config = dict(
    n_layer=12,
    d_model=512,
    n_head=8,
    n_kv_head=1,
    head_dim=64,
    d_mlp=768,
    vocab_size=32000,
    activation='swiglu',
    norm='layernorm',
    norm_place='pre',
    norm_eps=1e-06,
    positions='rope',
    rope_base=18000.0,
    rope_fraction=1.0,
    qk_norm=False,
    attn_scale=0.125,
    bias='none',
    tie_embeddings=True,
    parallel_block=False,
    init='normal',
    init_std_qkv=0.0188,
    init_std_o=0.00383,
    init_std_up=0.0188,
    init_std_down=0.00313,
    optimizer='adam_variant',
    lr=0.00098,
    beta1=0.95,
    beta2=0.98,
    weight_decay=0.34,
    lr_head=0.00873,
    grad_clip=1.0,
    warmup_steps=356,
    schedule='wsd',
    decay_fraction=0.581,
    decay_shape='linear',
    final_lr_fraction=0.0,
    batch_tokens=131072,
    seq_len=512,
    doc_mask=True,
    train_tokens=1020000000,
    steps=7782,
    dataset='wikipedia_en',
)
MLP neurons of a small language model. Each row is named by its layer, matrix (gate and up: input weights) and neuron, and shows model dimensions 16-143. Each number is 500 + 25 x the weight over its row's rms, rounded and kept within 0 to 999. Numbers have three digits each. A neuron's up and down rows have the sign that makes its largest values positive.
A block is one neuron, or neurons of one layer that tend to fire together. Before each block is what it responds to, as a language model described it from the Wikipedia text at the highest values.

Description: From…to range connector
L4.gate217:476489469500454533511553476438502508517500489491508478452490543526518486486517512531505511439491527485561453513504493504529484510490508489504502484518486498545479446521490500454549488527474465491497457451524506492501543515516539489492533511494497533496483511506520495458484518532466499519502513488464508537522532508500500502535502491465514535497500492466510483482489535472489521512517
L4.up217:542535490508520496476511541495480506504506466453496499494524478491531510523519487496429501479521507470460527499475479529506531503521527518495555449482501498501503522481567484513496502501534468513486494505485520524491499534484518511522466466490493499496548468542501471502499516487521505461482462492476498467499486462504488487518496492521514525511514494555438509515516482496506527538474

Description: Coordinating conjunctions joining pairs
L2.gate2:459460486482496538536479513515479505499465468527538504489498473467497484469468513511476491513489481507531505484473475500551469509532463462521504535499487518560530553475458497479523485530492546493496538481468523517483550508501475469505566500477517510485504494492499515555534552481519504479552529484502533503477534536419506516487525522459514456486500520523470552518490485481507469489490
L2.up2:458498461472467480494543501478521492530534510523515492504548559512461486475469532468481483525507495517520529494554509482500467500526489485518526529501488525545512528507471483447519492512474507555515545494491519502494553486478491502493467506494483503517525522500504484505509520499500463478506525487504491506504527512471447482478476498515503533509531481505486564526478488487521472466501
L2.gate25:488447474456494519461498506510510470481513494525532533498503474493512483530487500513507458525487461514463543511448524501475466506521483497458501482520472495504508543446474522470476482529507524433525464497529508475527515515489529498475480519499437492515486489452503532512524539553475472500489515518538514470467506507535495527526491500586486513489528507473528438508505462507541488445494
L2.up25:513526461504543508502479519539507452469456536540537482482497495503461502488464487484518492498518566493473494473511506554495470499482480471544525502475487490507456493547495509481481511512487500510497461480476479510462504528495503455511487470508527501473501483502510486504519524512509541474512541477516486530490477460500489491517548499525502480434500483525476526518492525504511511472490
L2.gate90:513483514494501537508517480513528465499512534475497474460511507464451490514502518497489530509468527538481505497515533478493464520460490472452511520504500505463508510487494474475485523492466488505492494508492506476522538517514461521499469507482506520499518473504513561484525522498475581477471521522507472485472503512513523523502481516472514545469497510498513509511482537549480501527522
L2.up90:517512498491448516526536485485480487467516469512515509510491478509502540486484527522480522502510516466529478510498475489490541530518492512466525481498509486495550504491525515481527535484503515496450508497531545525497489526473519481499461469433471500530496476523493510540536493508510513556507499474482473491515492527503524484448534539517477551467521465547525531500459506509467470513475
L2.gate342:453495492451502476477515516472476531487506483481438472475503485504453447519486510535479473475510518484495477496516520454508479501560556511508511502529498491535465482508456518480521497471493492527463474453485474508486480515510511522522485504544532529517495518511507519518532532494477485514490507502502480505488518479519483496522454444544514511482490484485488493525512496505492497498522
L2.up342:514490514499512525510491512530511489512516526473486514516509527482493461504491503482501528525481494480471503522491496461529497549528482503496524518460498538489494528531497551477544488476477538490529505502494490512512518479482519498480506500513525529509495478510539520511473477502472523493494452505509518470495472485507485435508485507515509495503468494513491518481483546486497485503422
L2.gate356:460519499494461514470506520491478475501500499498443473514540499497509529479477506487509473519482454502492476497461516465502462457548525495525527514515531470492479496499517518451508535428488497500508479486510501452497491518512537531503501484530478470519521512521497495447434504482506466484450512545492521512512499535516477521459519495525489533497518472495476490548485480506526509485537
L2.up356:524512514527472487494468563522500454482483506528458498506489478514518467514521519493484545537497545482488492491523485500522489478528512519479467526487502535480494501536530501535518541502516505517489477527495493510514508472482518498497495477492505501517474503542473535511488453512499546447477476501524497500436454561486523451480486466494451552542507493503474486498529494535507509489459
L2.gate561:518480481483471499493510513464469495434526512493468474502489477485554501532469494512561534539528476458478472535487492458503480500470507474504482502517501539473521449496503497514482485483523508517479492470516500496479471532506546428470523505444513509514544473508498489478530493490488524493506490462538485482449488489504549509506506524519490512506565486531500518533533530490535468504498
L2.up561:545468512474456502524493474453498503467550531475491469501510493508531501508478500516515524542507500454497458533511475456518495490533476520493507506502530501468509458481484485547496515486514528521503502469537506477497436504473543472487500513463478509507509503508504499464509470473495483509471502509525479489469449505541508486501439546535484519566553486516472527538484504481541475511487
L2.gate713:479527498515526495510465492522533544510465500481492467463524497509518475530527478482529504488466466442481513507493467536532482491486496492468476485499491521504479516507489487528479469570491462544519482514472460526483490543498500482470490471488550483502492512503511485523519518493474520492505444507474522487536496424498493563480535483468511488506521467521494513501526503503543540529500
L2.up713:523518465509531504460562503523496512507489483489488524464506479496482552463501460518500535495507550461488491486464508488522506488500498463487532514504532479479516488516485492459480530514504507517497488466473524498496551528479523489514426513499455491502495518529513509496481507487521460487472491500558494485482499477473528482495478517475521522464497469572558450516474533524509520522496
L2.gate727:492492518485503482475509522484515513497475488496499496507497519548492475477495536494492540485483506500503490491529490470465484479517511490497537524503510476544524546493509472492488516510541500497467487503490474479511526503500504488505494485494528500490535445548500544539548568540507502481487487459494534524487515488454528499492495440505534521486491529510525475496532531531469509515441
L2.up727:513476523477489503486511498465495512498497488468485463477548490526516474481477505506460513469454530528513494520499509445481484447499500528512515518535561484532500498522508495464474484522511483529493460465524498482489497512481558523545469511528513456490528450521506487515523532539505511478482536498504546529483520487514517493515465459525500505482493502548515443491507503478491534495454

Description: Coordinating "and"/"&", plus "on"
L3.gate30:480499531500479515447521499490527446467518459503538550481530466511466496526466506506507507499502508478484540488493539493467547458490536515483496473479506480480486510488533493487483485503537488509481474534457494496476529561526471528493480448480498517481503529501526439512516470525449545502526504487498545494516494531490500508481485508493516482513533510475488506554494518517523494484456
L3.up30:462472560468512492513507453486516495478511468513526526516494494513504470483475531498485516497504483489513502508509517483481519485509505494485493445488465535476456491503507545473482442509471484520456468520450505505515471533509538514545491468487462508497501512464525465567515480531493547521504486489494530495525475507509508475490490491507532483536548532490545506510523471491514530510483
L3.gate79:482472512452496495493472517484445516498573490494496516473477505456501534510492530478518490469504497474518505459496501470492483463504483513497517473491474467520464483466521530494489459516449547521454465526494493498486511526463522535553509529487507527485511488487460465528537482451482492506462541526506463438500519464535479465508543531555504516497536522479500537494466498419515490544548
L3.up79:537505488481473506496450479517510483483480557512486504474515496512500506503499487505521502488485452532532492504489528500518525542489485504502518506467519478499537519505491488526499491465517492486468527480485499484463519509528483491475476490516537505506494469510530526527539460537480521501530506546476455493493497525475492533539482518445471520463522489479553530477460542499525518515494
L3.gate120:486459515505526428495521479492524509517497505455468495488528529520491500471494509536500515451498512456488505491474494490444485511519499517482440505473513514484504477517502495507491481516554483499527524536473474490511511517516517504457520482504480481479487537503500503461480545495515471492495513513489503521486496467490459537484532507455539490514479494484499509478472519520567479559469
L3.up120:476556418528483506468524592494524507501513495552449489512531540511531513505460429475500530482510499504450546495478472521547493498480504471479528531478516507552491520513510520496519496438522496496516482499499472537468529530526521531507464483506458501501486471508513540539519527529532504539509480493466481487521524512505521515497513467491507487504497495492507493546521504495497533479505
L3.gate212:486484546512493523491520477476514501530513508476472523516528488448523515511539506456472490484458459511526481466486477500515502498536484513462483492495510511501469508525523508516466511463478477517485473497497479476532488511580529542512475497504492498488504511520482473503490505511480493465508514492494499475494497513530507505513481515503504516536495514501526485504505453499467506524524
L3.up212:517512486497508477496510514509489498487556520515493508462501493493474522481526453520497461488511517489484485489535556472528476540507513445430526540507530486500474486485499538491495494481530489513501494473517500486500521507510470493528458490491505493481495510458460537490542520497528485527498502512506497506522495497501485490503516473506507507496506516456412517506471476519528525538500
L3.gate255:492483512481511488481483495479526491552531473488470496483468492436499503519539549536540477516477503480455487521478484469496493417519463490446493503489486498474524506516539519475448467507483491539469476465489484505502521491522503531519482511510492511516483532511524481470481508496471512475482490490496494512504471478502467487518508509534526517500479488493489520517506487521522485500488
L3.up255:504491538479489524532519512504539507518538549495503512503493525497524503519518489446477487505469490543521478516480513472514527512462481566502444522487484503550523449495471515490486514463514507523485505522481527525512477479498521507506522485498517517507512489556511516495436474519490527527492532508501498486500525488457468526493540465446518455506481541495499542483482513487534531502503
L3.gate296:479467512512497532475457474469488501518525536444483528498523497490469519507505494476555451444468475505477467460508456472484460454505519542482497495505492510511502468503482499495480489494503543545506470515496479540497518525491488507540482523483490497499493518518535454495500542496495494567486448456557482485497472498512450482480491475530487519505494503515519510499490473463554515516508
L3.up296:503516503509539552518430464519466498494482458517514495481491569493518440487510489494513519521489479454497505493477474471503515489526501501495478482484505518511498513506520507539468522532508475516491502489496489449484470522485543529499474460516493459535466492536527457486461418504473487518512484513529489491459479529515495499525542507516567485502507490506504521514517500509549514477498
L3.gate339:504514516482517510474494484453546471493474500440508528466498491480473521496499524507503478507504478488488525483512485499479528471498518509512519481481481496478495498485512513516486494491508483536524475502494446506490453515518502507498486487503478486519493505581506525506503527531497510545536460502526496516510534476483503532501490447446517502521511536524488480497509477497559542547458
L3.up339:518482472504552465476536523498548486511484516491447473444531507507507506537550481523493473463509510497501523512501480462523506527518530564563475491497540540492522502576516486500454528476542494520492538495503469524519568537516507501494488411474514505509489497482484509492538502507490527471522512516501477523522480503515519499488548432476495539486527475499542475547508492537538515505448
L3.gate487:503517503507449525488503494507547525529452505507443510467518488500446519510487495522469468521553472536500532485480478506509470452501481507525541504519515481495458505475496504520452505534490504553508502492486449511526523529483501516490470529507457503484504513478497525502514518453501544464486441537496534481529463490502465497515510522512503476514521463458542501512525531502558493485503
L3.up487:487502475508502542483491474535505472520512441485509519528491497491476497450484508499505505566516470502518508499477496509506511490485482467500522516487529541499519563524490525477494513542460503512510489481491515473527491506490506505533465512511494504484507495509487475493496464492514507508505489493469549478551518529502496493452506488511496557486500466516504521490492487486531493532514

Description: Foreign name fragments
L2.gate67:505512503495480486493496496500515549502479495490512502494500481552459485481498508468463516516507496535520537495521500482491492499540522526473503475517513500479484473500439517494500479508475515554496469527463490483456512476503487503529485536538528490490541519460489498506515489477467510486480543528460455510488489460516496503523497498494466536510495484508486504481495499508561540502490
L2.up67:528486470521513493508506472524489501495497506509521480496534553496463524496495512441509518458491543501516539526476490487437459486477486465488526516519524479526500472501441479488498530519549490512500500532509501511527523470468501508525555592504481532450541502510482516462530486528534482492508503483547470473513506456458529484519504506453498509489465497500508427497474534536519490506512
L2.gate192:533542508473472520508516493468513517519524453478482520506496506462506525474494489473429519558449504538503502545489502475528490462493494518480511523527498499563485522494517540546466522514510556497494509502501522525518487476488464537517490484491478463517506554544477522497517492465468496489496521474525497484513515492542510504543488559471481535536468481515537444481468499487493489534492
L2.up192:471511518516481526486475485489490487550555474498532542497465488481525523467560496574485467525532504537514494511492516469496500513491500505496515520503535480503537474498497468483529496543512493478518471508472536498481501513476509524467507534439522510496520491466502464483473477474500493493466504514488559496483454555505509499458491479481525485480521494547473466454458487440498514471482
L2.gate304:518531512483508507504508507518508487473518464476489513479470494468522472509520487464502482511533514467464508526518524493472484455447478497474501465524436482471500481518480495504513508482443512514509482539537500533487510468462479506498470454460524515485528491542504497533496523525510481520504448520534513474476523500529568486488465507524493495483528522516472531517503512510507494519478
L2.up304:492445514475531520504472467508488500507479500505481506512470482491485521502517502570525482519503454553513496514521484491505473522503516491496513557493496512470496507499497517501491450538495491482454497474478536510474493498509514514463500544507447479494445505482483513500501503495499523471514531451494533479537534504540492530508498491496495500474494476501473520488522482479534452514562
L2.gate314:497470523508477519497545520503535475519567521491492538529506463484516500508463508507473504503461497558517503487516474456515483465510542506489482505532521511539490513507498467520482480506470521503520496501525490498526466489472523517505514484510510483517534478515527489564494538504493511479492497503505501534519523487515508482536484500499499526520500507454508464501509508507546469511424
L2.up314:479473499514510521485520501477506505509550489514549520467479502482509495454533526498547485513511516498546514527486559516499493469508519454519523490493530501490469512514478498467477546490523525466519507483526511569514492483545491506471499508470513492531475514456542526478485492466509515520497488495496499523516515508521521518490476465501513478556505448486501437492555522500499510493497
L2.gate381:502470465509496534499512521509512518486501485520505495480496482449488520536515474499562490485526527472505547539508516466501508480458509466448536470497476470510516526455515498488511501518488474504513448504534524480510546481484479489477522505454484540521523523510510495521513491493482546487509502491535477506489524505485516487490540505521501480484542500482504480510516485493529503501484
L2.up381:497475476478462516500499497511482485518497510486511539482505499503509506500489495521517499490510528506488502502521552480497502458465502503481490508540530478489511535526478524521461496503470520522518530497512533477527552478507484513484480487529438472503517478501552505512543524512487515524468483488515492506500512511528504502497491503537506483534512486524513512483561458502521491507510
L2.gate454:510532506488498516460490516483527462499504482533505485519477491484519511522478500513441530538553494513496524501484518499524479475513496479508502514501538523477536489450499529504516506471535487475490537474496521461514493524491505486522502490510453441506558444505503525566498512546435496480546505512515474479500519543499502496508474468513451518509515484535524544506490518499460510515450
L2.up454:481503478458461469470521482502522501493487526504462524505505509500509487457513505487529489491510534577533489528516465524436548464535527486441550498544535484506492473544468544495527512530511517508490512527436490450504531498501516502460495539460505491520528522486515458519466528480501507444489513497527470482486475514517490496490502503514512504530485455514513486472511463500515503480507
L2.gate455:495514487519487489529528507465498501500546508502523495495519488487479511503501529506495467484474502474487524480489449481488501495522551484450502456501511509534502514504501496501549460524458510519477476492522530499502482512476490503434508517460508533516453462499509515518480479494488586539458523493486529510511512473520543485525480509532499552504479478493495454491473517498527508469473
L2.up455:500522547482517510540511492525525511507555554472532531506525469519477516491499526506492500513456532466512475445492487496476503471530515485448497489492542529493490491542449527528529483521468490525461487499526505495513496513502487530517525518487492507480490497515502510481491491477474549504431479499527464488538530488540530479473470515528505533504477503484484475502488498487494516528517
L2.gate594:489508492511503474512515532478503535513511525528497546482481484505460521536480496523459495516464467501493467498518513494486481483521525513481516508454468483505521504495528467519483535506521459478503467555481527486482498454482490537518477439486521462505517512554500477524502521503495527491494469498534481462492525459516526449551494504513493571518524475557534492530431507455481500518466
L2.up594:450472529537499501445492484517517475520535520532476520497488487493537505479512534475503511468479512590484525476502493470522474514499503490421516486501509537517497496510453480482553455521479515522474505483442513551497486505499496514498472524503517505503461486492512526519497526518494492499503524503501498479458493483498476513536490496470524504611462505511509462482490503485498488502530

Description: Institutional or collective head nouns
L4.gate703:530528481525536538486476533490477480443461480501477513547470431475543522464538487517518518480534502474518489490521499499524511504492528528516496471512453487511510547559520489516510508479528474473486500518482515469488522473481477517476499548516496502504517508527441517480503509499505526489475492471473503538514511528500492524464542496514472526423466511481536510458523483517464513486505
L4.up703:502479513494496540520462485490510483468476436469496528485479476495501511469511459490544496481496500500536497483534469496535454509495502539495496516465499511505534514530497510547511497482479502511472501501464511470510490483487456526526530539540504519530479557494488517501505492485502501531501501513471509520504491486506485529515505472494488488473490534500540497513525498549472511526514

Description: Institution and aviation nouns
L2.gate28:504539454482534478522521498499446519463493504532520444522505467474505484543488492495506482502528509534508494465477538475496457492461487504538464497517492474486476496489514524511534505470480519491515468515526467453520484492483533513504500520516478491531545502512481535514515509499534462503471493496521469460477525528518472464510479494541507524504480504483509529481525485499485537487504
L2.up28:507492522480499437480492543517524518500532458505453512490490516494503460497500507488488499494438513526522496491517531461466455475515480526529521507475468473529536456515492494490468457500485475514526479460486439476500519517495505498533520489530540443498534522537482489483501534508509516524511460564514515544481515480496521486486475515488530508465522514451514541562523511471470439525463
L2.gate156:515503498518487531519493534513433506498513526471496514480532512515484502525512498490466511531439471481496448480507529489491487513492495502546502498499511477440513508499535493547484493491492477525517490528525484534543513501515494525536495486523492475484504507518492506469499501512533466525485468526535458476515484512508509482491457531543480518478456476485516534503475460486466496489502
L2.up156:472502512535517495505510483484516495542474486505555508511492511493523531503479484475536550470544511516480461447497511496484488528448521538529481478537498520480451525486467513503493485577467534464526475495506509520483459512512466556478518489504504543509525499476500486502517516482485473550485486483481538521481507489490541504530523526517489581511555508523488496468537493548504499487505
L2.gate207:482472528466509524494492444560467469537529500504498498561493503463491502510524501469495521489525501496476489498510524509493443486458495493500522537506536504460492504526473533503555456498425491518434476485470512494496484525531503523501507520466508591468469534502493460515516519485503514489503529523526521476512502493520475477480527536474528448505495517488524540484504466484472511497520
L2.up207:483501529527545498530541468485491492531483570513502502478497499505506463484474507477509500548543502484482482462500480518458517480450528497490537444534520548484539490520504502455522509460532505506530505533527449499521458505522473481465487477475519493475513528540500500494529510490544520519497472426471540491488516509502469488451514513496516550554489495520509452489529504501523482536491
L2.gate217:516484490479514477482523519497519514488525481477487528481485492431476517517511517481420498546517553519512455431426527554486511479500486488528508512505486498487524482454505543528513519510521529515472493537509456491533502495454514541520513516498505497455500524517449503458506530476512476500501458476528468493507532513466464457467496535519466530494536460512485522509500473502493476510499
L2.up217:499480515487528507476454522471550502514528496472459538515505514510482493499419521521535531495438513512507473483509493487495501573513524533502502540490455507525493454540516516479467505488487524548488502504506545488514489488482469532505524532485462539474482498547515537537482484510494483521501528480503513490478472521502471520532522513534507490513442481502494576447489493481495504512490
L2.gate243:470466489511486533519497481508526522517489525487526479485535503478495516514525511520462481527486463530519497493501525506521457489466504472484563519509500511493442482470526490515485477509507503533480495487493487522530493492471514542494499476547509490498495539539515448502536486517556502491472480535555473494524529536547533507510447468481471562518470532507498460474508510509513498487510
L2.up243:492507520481539471496449489516471512522510443507496489492512493481523532506520461496501484513487507492508498509487496520468500500480541475526483474500473475537509477494554503467466494446504503472500524508490521513521518494513488501534496532510436484501542491502495480504539493513480482521494505472499486490508512538519489512529486474476508519502468513470533508453467549464528567494489
L2.gate289:499522464500512463545521540481439500485511506470476489496481494531540485471480451537520474509473477520518503469509520521491497445488521508551466523459516473528554498501542508507519481500473462499511510512461536505502519539491490529489477451484498533509515527523454499527520499440535488554492505494531506440482509529517454471487511534440492533477505493481529522503504479471469525533507
L2.up289:475451540505538515514492477564509550479514489510532442499536524465497507495511513495438562496505496444506519516507495485516439483510510493504512515499517503504472507523486502488490506523475549539481517525487524506530500490512479478538499481492507439487466495517534505511496487546531466460502544543516527494472512476510495485495504500483530485532467506480536500485495509482499462523540
L2.gate589:515557510485518463487509544482521516532528468497498469526501511492532527537505508509483515539508485491487477505504562502488483542516487440542498548518529479452512481497498494511524521511440555534488519490501508506526511524506476516532495507482523484505507472494500508492487516494514481479488492535538506546509530525451486457481506541482517482500499505498515526497445509476526469526527
L2.up589:487502516475500468523518490510536460516504456444477472474506504543578535478460491514505514504489483541538514512478488513476517473507572500527499520480524461500465517507491499505514489536519531470510525484516510537517473478499521507469506557511485526539498486484529492480463499488535497431496499513534487492503496503530568483464485491476542540443514492479500522547469478494509455439506
L2.gate682:504515475456462493490471487498555497519519443524523509542506490507477485529501561512494468502517503568482521491490481499516473471547472543491501510539521512546505477539509506515468503504534544486482529489501502522510525490490506540509501530511510450484512499516503542498502505498478483446480516513483510519515481509476514501536503498521493505470514497510473499543505467496535464436542
L2.up682:488479517492437538500520496508541459504516438491477470494511487487500503480475503560461468468490518528503511518530481493494503500503514502475551508488494451511491503496450456485524527498523543502514500541488523473504458498472498505541515484492520501451529529492430534523500552468467534472504473512497491470524470514506553527510470504460461489500485480485540487481476518525528511535522

Description: South Slavic names, In/who
L3.gate85:474498468505488500475541505494539518523509484474496525525521508506497508447468530534486503479544470515504544484509484458472487469500533581496543547494501470542485488516492494534489480460539479480513513464493503468471456461522507525461487446498496505497443498453488481473477498529498505494479525515522522513516485493540481512490510460500474467517480448493501484465489493494553541519513
L3.up85:502477478513483489512506485510525512486504492508488451525514493493493450496494501540486463495477499534478508497491538537519487537489519510506472497476508536528500502490541482480523490457530468475506536467500465539496522502537550499456494477458439473484491461505545459492543536525507487520512536486491512451486501557500467509503532509459494525493502477470527545508484484510471569485437
L3.gate197:514513538519492506465511498562545521452488514500545529510495478514474488478513498506499547513521488505497475511534461539489497478545479519480515509504510509523460487497523466541508537489488514527567487509511499498502527474493509515468525544477488513533528497507442515504477485525495516473489510480530499502497510464509509456512450509486474497535477503508477470471510562513530480512523
L3.up197:483493512491532514490506503474503472512512518539490524510491512502497473412517478479491449482539495527553509468477505491465506495521486516479536535501501479520493508482498499463478501518489510547492501478502504485479502492532519521509483508435513508498542457501463496509514472494436490510508473477515510514511543496517476462495496503501489523533461484538521489470488528476465493491516
L3.gate242:505532542501528495534491488517547507519488482531500480477500460495514495490496458476484492490482493468522472485506516484485469523528467515472496516492516503481507518539485535495483461500495519572498488451521525482532548523456514538513498508463482508544480534489516509527487487457476514473484490527506520465504525496528486526477488523459538486495519504499457476551527475511483529485533
L3.up242:463492492518492460508501468517547513509509475510496516507483478476494492476448528466556522506504504464494501485470433506478454481473510490498523453538506493492495492517487545471529512481469454499511477506485490511486497507530492529502474498497516501509556523512490446500561497501447486511496524461484498515529463495460501537549450523497446537523469509517538471467514506484494489511463
L3.gate426:557511518468490530515490549445545493493487471549479545524469505512517493513485477491499475526497493504525488499499495462471510473512529517508484485523464502514516490483475522495508533489542491453516500519529515484451482508472479503497533536498462436464493454516457503499513545509483471482520470470476513522460520512511487534499472485536497478509481498537481503545493519501449493506478
L3.up426:520495546469458549518491508473541482502506498492498558464485492516519482483506524525470501530469496533488456478511476457461519497510537529510486504508486531511519457494476558491465496523521471467527481508507508482477506486490488535523483540538432438503497496498509508457506466541502511503491460463537516484475511515522539517546452501539512525505483486533505474458507528498479533511499
L3.gate440:519532482470507544496485500509485512525505528504487519510481543495527479503471480487518477504508486526485531529484519478487489480528546477489526507520459498559520554517485486510526526514487455488525482495516518494503520483471491510503459473469489498513529501500506516517466561519508516486546494518484466481523523508506488489525482506489459517502526487502487479491516510446489516494478
L3.up440:528454514459509511515455499490504559480509531496492507540457508494534490485488509474470500511486506499514481529508519464487511454541519501482541487501490514503495516484492523479497463509506497515476535497526482492514492463518488509521477500491464505530516521518504496505490538516502536535554467510516494456533488461486512491494489545510497493520490508491493479472481480453531520500508
L3.gate441:471507526531450460504505505511483517507510496515555487481467525512523473545469496504491489487533509420552478493508502502497539529522510463527534440487453446522512493510513560460509526531483546482478514529499519504476463541502467491486489491453541489512516496479481514505495491506511490478494518488512538541478497470480514498518535432485478537475484492535511503495480478484495550480473
L3.up441:477525532526476514482512516548471511521481504528560475458501486497537501560487499481463528512508483469502472502543499483514477490534519470498499490522503493491511508497505537501523548499467517484466538514516541496508506555516452490489504487465509513518473513484506484520524490503506497482487492491509512523481547530474491507529515484505504526500451506492441488543451476531498513494474
L3.gate508:484483525499491522534481485505552542492547490493552524465478508497488534528457501489504536492450482482480494467512538477490487529517493465428518482521473497520509509508490499522481464522490504513511487488466460516536493476528503507466496468527516490503457544517506511481541537521505502489506487516490449517490495473523537480510490513512477502534519504457528464482512470479526503513492
L3.up508:484510507508446502541522486496468507496532481542486496473529528469503483522455548499511447513496479528471481505517505491496510521523479479467501483475501512492566525473442477450458510455484497487475504496498501446491474500529463506486479493509486438520509528518531524518534499511512499509487494485469538475500509559511515533506464502527531522511522495489499496504498508494456511543476
L3.gate707:486462532487428499498501477492492547497537495497490527562451495493508450517483520490484500530511497569564523507499508532468504523513474491495488498487518482495477482515471492500538485484520499488504473516492464495477500472493508542496492530500502516489544529473499499469484486498543504479523467534537506481525454434523484481548522502509496490530531475483526547466519474519489557522516
L3.up707:509523503522518494536452498538476505499513530527512498483465522511523488428448483526498505518528493533539523492531509505482517501513476545519531514494484496490539499515522487464509500524467481540468524450536492538505493519464542493531450513541500486488501442550487525533478498484463545482527525478473497531511524510522457491475466478529478530507513498495535501512500518484515474459510

Description: Fragments of foreign names
L4.gate765:540514500533533498510498508507467522501466503512523564470503478499533525523526486480514508529483528448524495494507490453500567524536532489487484503475475464469478496514510544515473492494481486500520493506547466506479544507474514499498490476489533469542466421531472501489510469479486496571505450463494485480502518504508473498512486522495430483494544484487488520488518499534475531519498
L4.up765:499477557480500499522509479509484528515484525527523572472484508516514531500541497492466469549498492488538470522508480472485541527533478480464501528495497484452496500500479546501470451503464540516524499474518489508516537465470518525511500480494475465527463459478526528501475457480488476528493433469551468451493523481508509465529500518501476479544508471474463510522512486538501526534534

Description: Institution name heads
L3.gate3:536524498503479482533476527502474480515482521477469493524515484496511478511492481519517484496534502494537491498515544510482475464494507470575513575514505463486516484501524527487510517501548486464491504499520528462500489502482460496467536483457513472493513507507488499486491504513520509508522457506505503515463496481455479494465474509533467464469462495549523540489437491479497485535489
L3.up3:477490504514473482527487498495506507512500559493470514485526477504526536499510479467517461486472519492473511492536493497540479513534495492503515507503528523474444480533503499493515531458504504558438511496494509504528487568492493474493494511534502467531440465474503483495492442533460534489493478491496520490476502495531474493531461480499483479524467514509485539506506511456528488508539
L3.gate49:508521490518516519513501537518512497458492472529481513516507482513485521482490470477513520524507493450482482518494492528489481549516536447540499516500457525499554519501531495484517530552539518477458498511551508517500548430498464510461521452478514533531484502519489492481508495520456503509510454481518495494475509551497519496506522499436494543440526425505514492506459489525498498484486
L3.up49:480478524534487520473489480555490487460520467529504529491541489511508512463468507475495486522511500512479483498504500502523472532507517470496489501521466527499512520501550517479491489543528549508507482507491516516527507470509449529473483468473511539526414510463508478505437474516463506512500483525516507501474484529516527502513515529430487513469509458501504437512464484521460516472523
L3.gate285:519490448499443484477529489486493507463493444482498472516487494486480495508501486484480524506513513530489517489510515501512515521489505494560445475507529480460488511520520538505509485489508473474474482514508475506497478505499481492497502501506468518485495536485512485465493498516470514553496484543506532466489482483526459483505509520495527482470540490507540544503509450478497517528496
L3.up285:488499542510541492489496530547543469533527502574485479463510467506465507523494514489501503517452485493528465482491531521473491525511482472475545526532486498481476474482544496531503519561504484499502469509490497537485498486517496491514493476528491494529460506447479457512505516496497541502494480482498505489536496541496526476525476515488502532528498477489472515496487439490456492531543
L3.gate310:508455534483465451511484504506514546533466498518451480535491504510506472518511525493477545534507487509508454466496507459492488541536506464574473501480542477448498506537534485522539468476520528507452485535469487480530489487505523508544484472483470467486511522506509509470501480501491493477480459517536516477484520519505501472479519498506511531520506510494530511455485481541450458510508
L3.up310:473482473522464476505503478479512527496471519514453441425503517524470507482474470458543517484512494485511531521472530473524522500504489477549467530498543506506495506487503531488540507520530528513480516489461504471487507493524478474483516523526484503557507491496515503464484497509518506485511549488516498523516521514486463523490464498448469505538459487536552533480487506488446521455502
L3.gate365:509500502503539489462515469533474525507457495517463495540473502512514480514522511521495524499531512500486540470558459484506499505499524455538481504500497498492509501508477479530491485530476532476470479506494542500469499544445500505484515500483521493527505486486516516534488453477464528494490507482540521477499511495487480455510492495498531532466514492493537498501498467514507473524489
L3.up365:520496507464515477447497462516490505502454486454465470517509526532538494528521513482479489495536508533505510457529494507525513528500494506547514508501545489503473492512511457510472488493498530464470499492540463514485474534471480494512505523508531482496485498502522510500461464468462528518476527505525527483510462448495460431476494511537509492454550511489576514489522470485516493510490
L3.gate402:487446491496483486554447473485493546518479506525475509508479477526530488511490497479476460476475490518519441498510495526490496519526437526498501525529491532506482480519481513524486448504475516525472508449526474513535470477480528542532436482469468494481481514478471489570489539525508506518487497471491524467514519504513486503489546539505498495497522531493503520525538512475508467504509
L3.up402:520516472536487521476517498540489527469457491523470488462489499513505475470498447465487540492458536512493478486499477515546475486498499448530497515481519521516554486488486508490447502531468491536513542571479516503480532537492454509474510479514510499524501516514502443468505516516496516499469496506480502502470491538532481495535515497490492507494511498485498518473478485453497489511476
L3.gate437:515487463481505534533482480492494447546491494481483501525524510449519441469489524515527474497479509540479498526489523538523489497491482509512493491526447521517494521475472502527491513512497480427504508498505544476501506523497479463476512534508505516461519515514464487526512486508442505490536493452482508496465454509487481474538482474498472525486543492498506545510505488463507494486523
L3.up437:501481508484499504514473463486484485508511508474509560527501543475524476515515539502506521540452500531485478494495498503519516496490468495446487449491476527458492500493504520522483511454466463495526486482541455521529494506515476443473482533529498536492519529525478525486463472495490508545478470495493483513482460467521467492520469522538483472541501536482469545531588475475484471502493
L3.gate729:492464478508526511524494467499473483497486509453497494515535515556516509489528481535496473484436491507453484470533553484483488488472470476496463497545495503476481463520522483524504483453556516523481473487484476483498491520519495502530512491511466484495505480488520488480501508540536472499458497484494477538525500470511456509531517515444493478461477499503516492507513492540493489505544
L3.up729:505509483472539538437515490494495467493524497477478505505490544505523492462453509446519517485469501514476495494539491487475540494543529496505495483513465476469475518486528510490492519496510511463518452529503467501512508494495472514499504534425510515527498516499515488521499525512488484499512490471557542497517493508523488474511519504518493479499502471527530534478466479479507446453509